config.toml
n_layer = 22
d_model = 160
init_std_down = 0.0
schedule = "wsd"
MLP neurons of a small language model. Each row is named by its layer, matrix (gate and up: input weights) and neuron, and shows model dimensions 32-127. Each number is 128 + 32 x the weight over its row's rms, rounded and kept within 0 to 255. Numbers have three digits each. A neuron's up and down rows have the sign that makes its largest values positive.
After each neuron's rows, "fires on" lists the tokens most often at its 100 highest values on Wikipedia text that the model never trained on. A number after a token or word is its count.

L5.gate363:139137172094196103109079133169126161140159101122154087179108115146142150094126105118138176064114173110152147164087133103131081126095107082104085157170090138089140182160102112177126126123175060104121176174132183098118112086163148123091068171105116173141139110068135176167163155095086078074
L5.up363:117117089101052137132174087186115142114129130116202118115085126148199141206161123147105137152103119136109108144157153123121126108135127075173070122122126099150088120201103162106123110193163074111133161113106148112123168112139069115128125143131093134143111132098144162083144097133115120096
fires on: "le" 37, "if" 19, "l" 17, " Al" 5, "ing" 4

L18.gate240:185094136117133114090151170119124149058129177166069076108090105135114103083147122150091110150189143128115133119151116103104125120133079106117091096159145003158126151124145142166144155077150156161149122156128117085161103162108118075147106145170137096126123087114142124131198143143132123115
L18.up240:150089133157089122133102168100164161079122133219119121085127154097094080118149118160158133182157144140130122082156212128078085175143063155135086117136135089160117148081096119142112135067164077144156139144202080095148133154115157089149096092179147162127141103143179070137126088079098165088
fires on: "ur" 22, "an" 15, "t" 9, "et" 9, "on" 8

L4.gate407:135097108155152173125105172132191078128131127102071130133173104137094177161127194136193120107185139147134114086131137137142156175133128162044093181110106113109070151133174112147139150107134105123151103121075059118102116077072128135182150137147093114138167121086145086167126108122182101142
L4.up407:089117135138121129119102159152131097087119153114186129153156125154083113164126161158149080034173161147127111088133204186196150170077117171134075139115096101058066162127141137153133149166128151163147139091133054121113061101087133145160105114128109111170151188114166132148072099149125132082
fires on: "or" 48, "ar" 20, "ow" 13, "und" 6, "ew" 5, "av" 4

L12.gate375:175089115145114106105141151208111184159116061127104126132147131177176109175111128182146115131192200134119122122058162099116116122144115127136138138183101115114127090141059089143119079114089143135105173070092162116144150177109086107105142168155155158122095106096118146186156103117119117130
L12.up375:129089127159081134131145146139113077140103079138130100100187136117113129124136124152144161103166152140107097154113107203081159146162127101100101177065137110143112110151170198153133178159105116168112129147106129200139163148129121123101100096068144167102086139079106183194144121129178090135
fires on: "-" 17, " I" 15, "od" 8, "m" 7, "f" 6, "em" 6

L4.gate368:107140136159116121126148152090125216116132127140127134114118172138123176105110153160120094086080147171116153188142142127157156144140136171158128113178119045138132147153158091147106133152060217204170123153134163127121160118118125130157134118126148154131124101175121127129100116164109184068
L4.up368:098102103115125153130144187095098172098133126122144127151150121148076134062102126166139087129168096229095128191136113114159142145130178170169123111148101093175148181150188090170159105146148113132090113115107104123116156182088178180142199154130102139117075072112057125111106110150137182136
fires on: "ar" 51, "her" 23, "end" 5, "in" 5, "at" 4

L15.gate61:069187178163188086091138113137146123141163137120146069142147138077139122112159110108074154160169164140149192127157152109142133111080122150160173206118189111131101165139153143120143130154139134103129071127102107146163140132147149122152133146085149112164107125116102118112149169185152168170
L15.up61:139092047130131138151061141160143161057162100162136093146147139115124113183142135191128126098127194194146178098138142089156114104089159151111139162130170168151135075109145165100117056191116096108154132073142188114103152112152096120134075138099101099061141106144132118116100078150150141142
fires on: "2" 20, "3" 14, ")" 10, "98" 4, "7" 4

L19.gate119:141180132140172115131041153153123054126128169076145148155176130054188087166191144120168145109104098085097122144075131129118108109106105169107167174112169134120130114088135102101042098116114094150162121161177128107154125103104102086119146127105097103150113160125175164131087095114165171132
L19.up119:081117145127140125099087188132172104100107118102097101137162142127082081161165045150162134131117112114132176124129116073148110168130140126153157093101120072107151109124148108104124112166111103118113141191112114172136158134115172082118203140183180118104143094148106110149106077072103147139
fires on: " V" 87, "V" 8

L4.gate364:125148138139131067107089164073134120101166104156134105073050150141145151194128147144132121146072138111123144145103155113163173140181147105108078152073101105138149130163179128188172180125084081089108119153121146145170153164146069177114113132125129090170110113116144156116126081077130204127
L4.up364:159179168113128090099125148070097146135175160133121104115050152154132212125127150202105146139060142139093103126109125148176112094164089107174094105067093093107143179151188087143155163108129110050149124135137074127158129133127035143144137154105133095137123104156159131130184137175069162125
fires on: "at" 38, "om" 19, "ong" 16, "g" 11, "y" 5

L9.gate351:134102110090113115144118111134070172088067113200131112088140121163167097116121155143129133088133108163150176131160109046140102185197158080109169163164116074071126101093156154124125097148098135096089128109145121146123155138114121054152065144115132124060131141122148106168137106112170099131
L9.up351:123132226132120155126149108151151123112126100116113121103190176150111096134129148094080132111125162160079174087126084204158089130140136116151205126159069141132076145123131165101106163157111141149169138175165076095108138148172098145110127110170110054156108156123120156189116135064129106167
fires on: "om" 25, "rom" 22, "en" 14, "und" 8, "ous" 6

L10.gate327:194175134162129126117159132089154040110154141121151153189112128125104150175160103157158112112131111106155129127120080078116102061121140099103127143071123081139116093225183049104106175080099136162174162124119108105139121157158184101159123133129196155166161094124156154129159100126137095090
L10.up327:105157149134129113132129061129101133169128157141118120122123153142033123153112139139074128135119111131124098075130086114100167137104120130113159078169106153154094127119109099157097121182151101132134140043130163168159133117140098143086054135131062124168153127109201135096139094155207115190
fires on: "ld" 24, "," 22, "ough" 18, "iv" 9, "l" 6

L5.gate51:112128105070171133149102119149144108127129083084113097076140122156134086118099100157192125116141106106098103112195115141111104120161206170145157132130078178098130126110113086094117136197090082151072119136142106120180142119093097108099123034105121125127136140153099155152129193103141113137
L5.up51:171077132110157163119116156134131151128093095060151142066117119160091178074098146180081173113109124079122174114201108121109123203104143180153170127114049167136096163182131174150139112086142131111150095149157124118150134134111172158094147115157137061087128180121095125141054171128049100091
fires on: "y" 27, " An" 23, " an" 21, "n" 12, "th" 7, "h" 5

L18.gate101:118191161084118142134145126188113054054121125142173131148156191111154100157116137161110153092158131092168127172099151148144117081128141137144142172141178158148159134141125157094124078098142142090136072155156106124176164051037168170142082144141114152121113150148122133133149125137103164163
L18.up101:104156114128073151075158121128099104070155165123106167154105125150150112069116097174088071099150114137109130044119145081082107082110145115152137121114131129184142091090101153133139117182152101143141081090112157203144135101141193161170160108068111008103104123155120139143115116118116201131
fires on: "98" 23, "99" 15, "01" 14, "1" 10, "96" 7, "3" 5

L4.gate102:148125128126116145157172184064126145130121099130149099101162084121137168123086117094137120127073098227106122142174109144122171114143156140111123110102105149113143148148113128136101179219092093100084094051191097104138122114147128121101153085142150104147102160206135147163100165106102166114
L4.up102:139129121121127158144139165079148142154116188142117101126186077133143134148082138117106145145159141119149114038185166156117168090162111144081151141145112101243140107215057123119089145121159140105191120077129195179142123123095106072153135119103117134126166147144119136145124154143148147105
fires on: "ond" 41, "s" 20, "d" 17, " first" 9, "p" 6, "ly" 5

L12.gate56:228160134139133142099091101108117120153197091116128173188076114076132141125130111177124107123155205085079115124183198138135167148069122132083131176133110030073152164218157120124129113132143126158129152142084120093160083120087202146132147113137099136114185154199108136156172096109102151128
L12.up56:137149154115154087136127148196085158127148128132126209189106112093157110163114158178120084098197133167153126114140150101076126173170127127129085179118107132087114105094109125163114151148115186117182094146111053051135119122183201129134037167097137127158080108107169057101178102127062095099
fires on: "l" 34, "o" 8, "an" 7, "in" 5

L12.gate220:137147128152128138036059134112107116126115097055146147168135175127120168119103155087056093138179095133155109101124107116074139143150079135124142196165140085130088110148148103091149107086195180150157102179112064159140126230096176113118107193115100136177116129124093121180095160178112099132
L12.up220:108096116150127120129102133113137113199123118095095182166101118126141145110116114124123128128173202205092169127170125123160079137122177122145135160133110109130170131152150099191145140163120181136054076082080127126159161137041150105035147148113134099125123081131144155120138159145079108109
fires on: "ent" 28, "n" 20, "es" 14, "at" 6, " In" 6

L5.gate335:115128136095159115171139104155191138111193183154095138119199117136133166113160155077099140133096114080183120111085148138090173171145091131173087095145090102147128151122137191117142115089172128114074083135176087115088174093147195132170130132103129129100082082172092187066153151140069111143
L5.up335:123133218088117060167075129117166092161183189099065131128099157145140113175155172079140120146111133120123165135126131126110102126137125175157156084075113131130099136151165143115165108116112132153135082127165134103098210060096175121151112111116104150144121133139140127134161081170104149123
fires on: "ch" 30, "own" 17, "i" 14, "og" 9, "b" 7, "oc" 6

L4.gate266:084169116114111135166164117178101079153145098029132119106115176158100183083115108125085193139107178121104100145181123111148064101123166165099137097126105119191108131107170101136087163096091114097100133169122136186115122070163109139113091130097144132134137159099147104086150153142146128143
L4.up266:120160130076135109099079121073126136150130070125075121153061142183118177142138200147098150155089110103124114148128141138082075111079136102114116198126129070077118147075131132128125113098138147094108088125149150129196133111215104113146147132141095111164147134146148187036147118155152216051
fires on: "is" 19, "in" 18, "es" 15, "at" 7, "ed" 7

L4.gate328:135128170077168122130075158081155159154077149156141104148092104216164134107167134127110115119153149142116122077099087119134110127090125171109117133143159151176080161162136085130181144138113113112151143159156154117093097105191084097094179150081168164135107077137163150147137137144123154122
L4.up328:187155124145135171198171160159108143093206141081140138067132123105100195115167126096125186100123144145143141084152098146126143065080143152148110152139140147133099169127096098147073120161119111090126116116106158168078123093121093073132109168089106165122140166081139120145111159142088145113
fires on: "ing" 20, "at" 15, "s" 13, "in" 8, "re" 7, "l" 6

L12.gate186:120153133108090101109103131083152146082152186113176103126143115211148146154161094146130142090136143137167113112181134105110164061108129074149062083135122148143154127106122088134162130126123153160120119153106162119088103100109114100178093140113172193106126138155125111096143098181123116132
L12.up186:164190075109145172129199081113142144102196089156071176107098087165110176139073080167104119134126202154131157089191056128124107120132146118118088148136103114091152088174185074128136072173183149129147122068132139110089130118123148097149084082124142081133123111104111138133091133144101113100
fires on: "in" 50, "ul" 7, "ar" 5, "l" 5

L2.gate28:127183177122078126079141130105154082100141129177069109170094156150102107122132163124107102152150076072173174127068128122112096150114106147127176130154112117112076104082087118057151074113117154097075148165076108114136123141182103111133126187126132111087194098142117119125121155149139155118
L2.up28:082082123146175137164089137132126101170093150137092149134202137133106100107110097151138089137111123176091130116140089139122058168075120147096110170133073106162173175125159180096119136097150138129072097095118141142115102083046122154084081104204047158089095121091101119135114108146166123110
fires on: "s" 21, "rit" 17, "at" 15, "o" 10, "om" 10, "ent" 9

L2.gate363:223094154074042148102133151093136115144149081157174121157064189116142159156083108130111130129122199103142117124124143158143112166157113135156100131145162114121141146160120111113117038109155087146134121048144131177129134124133108206163036148163117151100090134118124096155187145142127128097
L2.up363:174144143164091115107107166080137161106120129135162145146092140126118126113091204115162121086167176118108118118133101159103106145163066160178087143129208138119121194135127114127122109217117084129143153120123125129161131155202151161143031101095117136147116054051145137111161136101040124116
fires on: "st" 18, "l" 14, "t" 12, "y" 10, "$" 10, "o" 8

L18.gate290:110140188115156130143130137157101120112091127138164135155107131101096118148202137134115123113128078138146074137141074101099152163189129081111115093121087062073131087173168131131111193110148135188153145082108139123091136151120082107125125125084090153122103120159169139122152145076095130099
L18.up290:145140132096121166145076157141074163074183173069135109134145074105070129142148124140127156090127138138088134141209063157137121146187117106074139111122166134135105097174142132129089177141115090133101107139104096129139107114104182140101172111137115123148162158163077152149177186152182149094
fires on: " for" 46, " w" 10, " of" 8, " a" 4, " by" 4

L9.gate260:152154156158127173082072077129159124110098156096146092124182173169134127102163139131213108120140141157156136120170103102177141135127134132202088084117151109084085107140153171169185149079162181122162177147140150136147048127163119060123157100086170063147136150163133135127061197146148152175
L9.up260:115099229130127136144140161134115113120126120125159131159131116129141152147083185185204095106045142134161110124186143120139094109195112120075085180101113128114065115135138177100162201124165152135131115126149150126111084112152143085095141120173155137165114132196129068101106128069142108082
fires on: "ff" 19, "|" 17, "en" 14, "il" 13, "and" 10, " a" 8

L14.gate144:060100129103155132130079133145197152117121142111118124123078115146076134193159128123149093133144118107147161104132093116080085072087143136127127085123141089126090111099083149150138137125162102113151109136157130105138123149128162123091113110094066178099121146135111139137154095154094151140
L14.up144:122148094145153123129110124109128129152118105171183119181092125137161128165113150145097074179119113136141167083086133077170096122127172186130132128108052116143057090107061124124172158122082142104099099113175110064194156124136174089128148143148143128128063164147158104158123074086132179094
fires on: "p" 17, "n" 16, "g" 12, "ec" 8, "ic" 8, "ut" 7

L9.gate397:130139162148061153109063134155147163127162134096129157162158181128126157114088126152108119106102146117164069141088179146098114115096130148107166125085160167095100117082105098180162139161196109035104157146112131161049122160223162081118151136130157116192132127110120144119176161141159116098
L9.up397:109143072127106108112079150125093171127097144153175114151161156146161094132138118121132160092100163095089161098094120177084152153059139107179141183093163140135159154124149148143127163172156068163133139180127158155135122103112157169118111144104141123189118140154080154094127119171175119183
fires on: "e" 18, "iv" 17, "oc" 15, "m" 11, "r" 5

L16.gate330:095126199159110116107200108195114127088067152177080136135141182114163135157113143161097143184085077206144164134122108146134100085161135121133185144163138107156103158112093167141127116150116188147084147151165116164136184148144129061137134070161169105109180146099176047105158108135159164117
L16.up330:122118156110170072159115119099076147117192081110146129206156076142117133174103110166123175131099139160129155105170092086114142155199162142158164150218088111126125175111099139132115093117181118096149127164178151075139125173106119146043117186123143068144090135161117133085137150130154104153
fires on: "es" 19, "an" 12, "en" 11, "s" 8, "et" 7, " to" 6

L13.gate231:179160135073097130173094151106108149140145146135101130094125160076152094113181128151101062192132089168115176208172182148038144114131126129131098119143124067132141167126138112118174104133092159091145098165112205144141116123168113061147131098077145130085047118104154125091121134165094167068
L13.up231:067158051140093155116133135042183151071144132129114185109115136176103142172123111171150145140125092137122060163131148122113216153194107113079062135099104134140092150124136161152122142110152150159165073182133134136108115118164183096133133105176100102037152116134143121136095108089111155105
fires on: "an" 21, "i" 11, "on" 10, "el" 10, "ran" 6, "j" 6

L15.gate105:146096082078124150128085125128088152100073043133105126138155159156140141121126122178130148049066097210107169133143156157114138175106137177107141114060137146074163136123153154130141183175099088105101138114130099147121163159098142134119089103091152094108130096118175119171117146113119143166
L15.up105:191115112082160159103107149111046102137069100042117108135116103154137111092099123139155136144145159146107165119082131133128125119108154216173126123074121123073186129216091154140163138145142084072113165114123090170131134158093142141110112138105125114087116131144152132142209156107089144102
fires on: "h" 30, "l" 9, "th" 9, "e" 9, "iv" 8, "oc" 7

L10.gate30:089120127087111169117124178098161145127084152105142096133136076060123134111114136096147102094177055095132110104139131198191128187189167161161081133181128131173105132113101123114075094088132085170103154124139080109132152115112126138152111174148127164142103152078108158114120076103099063154
L10.up30:091104119123167207145105120168136128122128126147087156139147110139106125130107126163190083111147191149074108090141097128194099138089151086133163184126102103115127106063106170129098150174119089215122181089072109096130133084072147118124156058122096125110139154123066137132085219152134123168
fires on: "y" 28, "ir" 14, "ent" 13, "ar" 12, "or" 6

L3.gate214:118092128067180160101131111101102149113124151094124114085143114174092140098077168120085163056181063150171162131143119118110123110087201172146156120127139144099157130097115117156162139155052119189073124168090159147195124144136100146170102120135139097058089155094163126127106142136142103118
L3.up214:148117115095097140082121087148156137160138083123136164134182127121101173076158121070104163083148045153135142201087111143133099142145186183090135113182126130091112115086125136150122159119162090178130132157112123174182081164107134090132117141086069084093122146107130112134093159118150089091
fires on: "oun" 38, "y" 19, "ar" 11, "n" 8

L5.gate417:170129100174121170108101088103148136114206116112138195116117093131112168157139128139127179082088166135128154090141136171074133128070095144124173135098084164177096134144103120153119099156143181159131144169092161176151137145152160099104104094235110129205111119165102162069131137122091124140
L5.up417:134152114123108151116078121112117106101111143076248139191159144140147213156164069135136140083123144162068105115128123117130126117133138126108115151069092068061157093164098084144162132168139110129154127116147108124154168049098133156120130117100119124171143140130139139140129142073123177185
fires on: "e" 31, "ew" 16, "ound" 12, "act" 8, "iv" 7, "ated" 5

L7.gate113:084130138097094186159113134151104107084109125046117145142153120092154156170122174136091168127091108085220164173175121087135118115107141114169124080133112164130162120104042105132132132104116153118167127136128109180150118082193118097160093172088198063166236096094154095186132128176210128145
L7.up113:121141127143160136144136147171160119086159077120100158152146171094116176147123056178152121210125130117175160083116169121101138129124184130173137113179167129100103110115070087153155115087123144104120102139159118138148134126101096107133080096149174059105126104154192141186120164151158097169
fires on: "en" 28, "ust" 13, "ons" 11, "as" 8, "es" 6, "ies" 6

L19.gate216:063180072133137097140085126155164133105113083045075098098103100058118155183153137122141144109110141181120160136092112151129139153125175123158141139113069107109118114158150135117147126186109072159105133108157173119134131165166161101128099081118150167169083167125120123054148060123091073132
L19.up216:133144114180168099152081156072143148122072173164138104151088132103131111187083150125124138132141136164152173075091119168091165075099126122151123130061133141110110115186121161113140150124125095157203205112164052145125179142155074098168112123093153138116203150159145146169153063119132092172
fires on: " b" 23, "ec" 16, "et" 15, "p" 13, "w" 6, "as" 5

L4.gate84:115134160159157156132139177164123101116130131057089123125099068155137125160152130127135175041140091150129133156167092102156129144173129135152160053118119131157144153128171134164121147167147150186109134117083139092121159123138139128121163160110099145144133133088157121107103094097077145086
L4.up84:042096136134133143153084160162135171146069115125097126046153126164152143167172111130109113099176130182115141099146143063159099146083194188116146134140118137121123112128109133152109124133140126100134119143086185182043106080143138203164140115138143191126112129129146055090072107104139160140
fires on: "og" 32, "ol" 14, "ed" 13, "c" 9, "ian" 6, "ical" 5

L3.gate2:119152121102118157103083108053123139130183132039138111074096153101118118107122126138120139076203101131150147124153123135136076117061177116125135081124087114070111123147110147135127118193106183208093126129143145145233145116178140161105150066160128131155126157130158113148179108185106144087
L3.up2:114108108134170121158120147089145160159136130066111065148069104126145168128117146058124173142174125066120122123131142128098188080190131090186137122073126145110101165125111177187107167149159163190110113077142109104161127133138093064111168095127137109187183154152110146146111098152120131204
fires on: "ec" 49, "et" 47

L4.gate426:087090105150171107122181235097191177228109135107063105158126099140106081086121100098105123151141126159061121114171159103094150122120114107156130094142100094157156125099103134176086058099127132132118173083140131103121116159149114091100168144165092125125093198151109101110126097088109116119
L4.up426:092088165107124104120140159108157166086098217096141129055154140106130128128152125135143149124141138146070157100160173090159185088091133159147093118102105136095146181145114132173086098100042084036157142107164125138099113125146151198182122099097149148139100115198115104136138109084174160166
fires on: "c" 35, "ess" 22, "ol" 13, "ence" 7, "e" 5, "ch" 4

L2.gate50:107128118061114074122183166164155103132139095116183154114165125081134127061154108129091120144090109095102127112129112176124152054114129114100125181088119149132118120133123104119118176121107149065111111087146100141183081096112123075102153103128122032103140158191099136203085132167120095127
L2.up50:158152139067147099050143127124091120074078150108149146129227169103100133124116135162160117210164118084117146125146164155135118084126183106144170133177114129109133091125162172097090120065096169123095119112142123125142127075207150106125140075119130084142186128097137154190123085150129112120
fires on: "il" 39, "y" 23, "ge" 15, "on" 9, "al" 5, "ce" 5

L13.gate414:171191133145129096095172063075148167075120127133131096086132135151163153107088137191106140145095131100100150137094135114113120120126090140145115129129117067156127192141092170109151112095090126112186151053102140179167142173108164089170125139130190114104121159157189069121133118056073110130
L13.up414:130162099123135123086127074077091168098093148081171114167086139132160099179128109137082141199105177155080130155129142119062092136114129116144071125113178140154143092161109152113094120062100111127130098125128084157162063131147200141135125119147195136096148074086153122132089119080091175112
fires on: "\n\n" 100

L9.gate78:059160107134082102156145087122119142145142162082130112179129161075138086125062101167164152128116106190136135111111121149183150120150162131066122111120122128152125093156160166100134114105135118127052135135130169158165077141096099088154121112112124115137095105190149162206125178159103110114
L9.up78:055135127129137119100136143142156158135142137161140110101091167159117120121128032144138140094146117106110105124066077085112160107175083088051127189158186096078133146089100074196185078188138214108148110141110097064049079108168163137132131125150141133152132101187143120138102109143084094108
fires on: "t" 34, "o" 30, "or" 6, "um" 5, "e" 5, "im" 4

L10.gate263:128112115103120102141110106089165130091129229147220099111094130084076077183136140134113143174129093145108163151138125150170101163130182192152164108110109075114077120155108097122089131074160116122107128103160125095136128112092136100172111102122137107090141100109101193178102073133128140117
L10.up263:069090148105132196138136168125083112122061066131088127173189131068152121106143090141103148075095182114121091160115142115138157097108157172157080134145104134137164100094186147138145180202124112138111154155164106151103167130098199146120166127171139101123061106154165147130115188137163144142
fires on: "or" 39, "il" 13, "in" 8, "as" 7, "our" 6, "y" 6

L19.gate360:099134147136155141169071108113115134125120140143102138170150131144101098121154164062091117099130143102157098130099188119135107126103115125124051144181162156128116109119153132099073081117119090155121124079105210125128070136154122136061054119113145135091096115156166146113096154078102109049
L19.up360:127180173118148170113185153143099155135108081204162106107061157125117104135097123101148109171144113129171093124117150132097137152129113099133156141139153143125204119108108082170121132102098101191090112099149189110099105179123144160118121144159164159085134191179112117149184119120147156109
fires on: "ar" 39, "s" 9, "ass" 6, "art" 4

L10.gate421:154082128109148126188089133151126124151126101106132123158134112119118104105162090106195140157125174084172131119113122149149112103113093093083024176120127128149071132070051133132120143127094143082168094139159090135141118117144068130149087102092137111100157149118105161194180155111127105132
L10.up421:163130187123123085115072174140126090090098117127178142121126124157117131141131122142151121145126100100140106185152116155138152113097099071116110141119121047152110110133105175118159161158112188118158127181133079080157107122176103115152108060190173093151153193149108072155153071084057126131
fires on: "on" 19, "it" 11, "il" 11, "ite" 8, "ut" 7, "ed" 6

L13.gate348:107121166119117120072138113182087176195065099165124162182132107134151118129131072141096170056134114105117142152104147160075121135102172088130138079114134117160110185167066164178131089148128128137201148061089062116133137194093084159152100166201153149115109114076132143118121093092132152112
L13.up348:105139074099231171200147164124117110140130124143122084137124118147119173198126119135145096093106133101119130125097142071073164102137092056142180140123159083144102180109193171137097137082122136135139130097126143147116151074166119138093156139096124190161088099131094110162111139131138174184
fires on: "m" 21, "os" 15, "p" 8, "f" 7, " de" 4

L16.gate284:138115143114158126126130187173103100094158146093104104122138144131123152121130176138114114199128122149083186151180137136128141171192058109133147107161138119102125125169192137133138099053093114132158157092145097129169059117108122121190070097104127059122115091147193209133116148145102129085
L16.up284:152099130145115169106151144130145185108116161114100134107187123167104147214116148130109083129124154150087138157177110122144146149164068135141127119086169103105166168170098180129148162103201175142168146122068146058138147089176128115104057100080149146105155113154108185163130106149146145175
fires on: "v" 20, "er" 18, "on" 10, "an" 10, "U" 6, " by" 5

L4.gate373:202101110089174184149086131117129148123096167071107097055119108159109116156143193195173123064178128176079105148181148133162128124087108126131072155125086147144094120106113119127070130104132090157122116143104104108152144127144123135128150138106051110149146133111139128141102135122143143070
L4.up373:180152074068162163160086191122135146110088114122110112134136167114108135077177097140128156079118149118122185141173138089126098131113150158131116100123113093135141151176081089158155163103140129195061157179102115105133112089127159094090200109128078062144099101173052098201175146094091113076
fires on: "h" 28, "a" 14, "n" 8, "al" 6

L18.gate288:144105128123105198075178123113102129168178230128155072140141076062096155173138112139106095111177123161168112141167171090108154062141094104165168121119096107108079124092160091120105147049078140106124128111112155100135170106175148118126104108156105140110133098154124143137120146113141138117
L18.up288:135143130123109124149083105081153103116112094117147137138171096132100072136070130144131102136184106152134129164070100116110125144186137127125175161203126130124185108150126117184183104152176153104089128094105156173119037114159119165142089132116166157158173096086171108095144136153157213174
fires on: "." 95, "," 5

L15.gate270:145156102120117096136147100107092140117098106148144129123155137144118124152076175123163105099110101182139129115133140195130125144152115064080151153137086151103111093145150162139132097205055118094157164134130204140108204157176109074153086154180124101162152180115124153111129134098143127142
L15.up270:152201134116151108131150128100134128083107092164104184157125143170122102171091148144152149110092129149105085133150023150112084123151141080117145143094116146169113064104128099125140145153023136083126137117138147130134108254121114124109146137085111130125149123152179127109080111109135143110
fires on: "od" 18, " from" 9, "p" 8, "om" 6, "em" 5, "rom" 5

L5.gate25:086142099108187084137072106186120140140143171154136088145189102134171083135096171157089104128115133150106123050124142155099129098208089108077174155129120109144153107159065128151102081102121137134115169148124061122152133090122146131177137138204192131113140195163134148214140170173114137066
L5.up25:115098126094137125162116096103187209156120141136165152057211134137157157152153186161105138129129126146124100099103131136150114102150080097043137090162140141163147119141047146210101114134168181128102128157120088109095133119101157172117151144131173137101143157154139189159132119137099072133
fires on: "o" 48, "ch" 12, "e" 6, "es" 6

L16.gate377:157088145125165111126135109139121108156083164111073095110150127145144142139116104149125137115179177082139109155182142127137116157120150137138110082024127057187141154130107137142118079110156102126061131122122087098184104102190102168111128144073121141087058180118108073189130162147117114120
L16.up377:112089105134152057148164100136174120108035178111146106122143175132137170099158106135116078105122168109131114108102151173127099122148140144146157087125097072117195092131190135134087134058153168116078166078153096094168191176121102128151159090126077149126086101086066107162138164130103112152
fires on: "l" 22, "o" 21, " S" 19, "es" 4, " s" 4

L3.gate205:126176155065051126153127136133138168158110156149126144063073150119148131165139096178149132125162140085104111169069136071166194167123142087141155206126099106114146118146157139128088131166049148118081112101059082131168109161132052192130124148106113203122117125121116112159100087121105114058
L3.up205:157109165104091110164153126138157151177188144150157147108094177102150142198152108126149124120161116090116109152131170060141147121126121124163151142148108091111167092163149156084054143150088089105104082084079081139164122148140011134106130139080135152154180116165119090146109073118125118071
fires on: "ant" 20, "at" 15, "g" 15, "ide" 6, "ity" 6

L10.gate303:086159116121120088122156142138149123126120089119142156083148106058075091105165130143095125171138126119134134166126144113142132112126149155119105143162097085154117095183147112094090103073123103108143106206101131119105098149187091142114135119153062149080174112171149147140048170149113171171
L10.up303:132107106152188107105203121124144072151083148123069146103145168107068090155141168106096113155158091050187171214137137114156169127140101133140131078138072179208115120133128120122134157109147099091105105150167089109125112083143106148138119135110135082063158110099126126171167123164083175133
fires on: "ab" 33, "y" 25, "." 7, "is" 7, "iv" 4, "on" 4

L19.gate302:062122102149168130152109159143121160078169103130106105148137179138124183135110112100088131125113163157132153135098104090184095121125093140102143149101099133143154144122113127104133073138166145109143114126096098114118154151161151090137108090116106118068152180076181104161121129136140165201
L19.up302:141067139106140090122122154120154221173149145166079151109120098170132113109208123178075180084127126145128085118145192151141147150157090155163113120103153119135131216100140112142131121124087203073117094111172134116152148103083124146155119111072136179125138143112138096151125169093157132126
fires on: "o" 48, "ur" 15, "e" 6, "c" 6, " he" 6, " e" 4

L16.gate431:133186087123100131147148100144172131145121076159143041075115066171057116128102135085155114111092138125172108165150151000126056138127162126185101158102122127160167161105130133111114159145094154117113115154136155185096096104137096168116136155135127081110131127142130178076118130064148120212
L16.up431:112159110098155179101115084074140082107168163165087099122111116178126113137083130085148079099112162149132050136097094119076125119111162130145118118120109127153137132100142165127055149133146080088084121099149122172162082167176111103150144134120132162093091129140138163097154119087085087120
fires on: "ed" 16, "orn" 14, "b" 10, "own" 9, "ack" 7, "is" 6

L18.gate160:159119107146105132167136152091156152144092117062094090091137137092145129153121128155128125115188177123127069090115179110145177082159124080158153187099129119143146136163073117108072111113115137084118118166117133145112127093133093084102130129141076124143102141124130163146127134105118154135
L18.up160:153129097127130153143120163076191100135101130094147163099127116133096133149156081122113141091155226131134106119121111100147159107158134103127133123141144105102149112174115127118098130184208133084129195063127188154128165088174096201127133101112145120141195196104143126113149096139115162115
fires on: " p" 34, "iv" 20, "P" 9, "." 7, "C" 7, "p" 6

L12.gate391:093094097121187140147143088138166179129163055125090156118119110120079168135152125161148098131116132123094147125137084141054112077114088068141136185101124147122147145113134123079123108147135185137144097170133097179098110187135172175137117130113144171139130096159176093162103091146055140125
L12.up391:130123129105175113125106126146137147148168115077223152100082154127086142091123173152133114136158161106067156120050153114152120136087138137126136133133162140111083150149138110052141097107140148159112133139167150120142140144147130106155086114174082173177124181072196143163149087094137091092
fires on: "ec" 12, "em" 11, " Com" 11, "en" 10, "oc" 9, "g" 8

L5.gate306:120129115128103120131142029151119142133065082088109185159123131094158119176121132150170140130125158145161055144167099154093121134122134119105128142139038102108169118108140131186149157104099184163109172102116158184112077118164158130115115170116170161142047114104088103127140083097148095162
L5.up306:134118104131148133157125116135136120147086100144102130176126121124152147177145090143146141136061162158184087147173152081134148129129180123068147128129043130117178116126161130185092149093127159162144219080167165157110085113104115086152121165135162144096150114155083083095091121142123094123
fires on: "il" 25, "ust" 22, "ions" 19, "ie" 11, "ion" 6

L13.gate406:097144128177113164110108084124105143125151163089137133091168156123159207069154124126081060133088164115128145184146092162110126092102095129167119079178192089155122151095109113146091133092110153166103118060105164127153137168101143119176129173171087119083152172077173133117112104100131170129
L13.up406:119154118104149086136199115104107124097140152141143102154087083131185151107125093160069111146065134130116207147109127174172114137078142055185177162102129166078162123107128146114132117091087072153089133141078141151144061170137145170141113165086142188094075152068137094130118153116129158131
fires on: "\n\n" 91, " res" 4, "." 4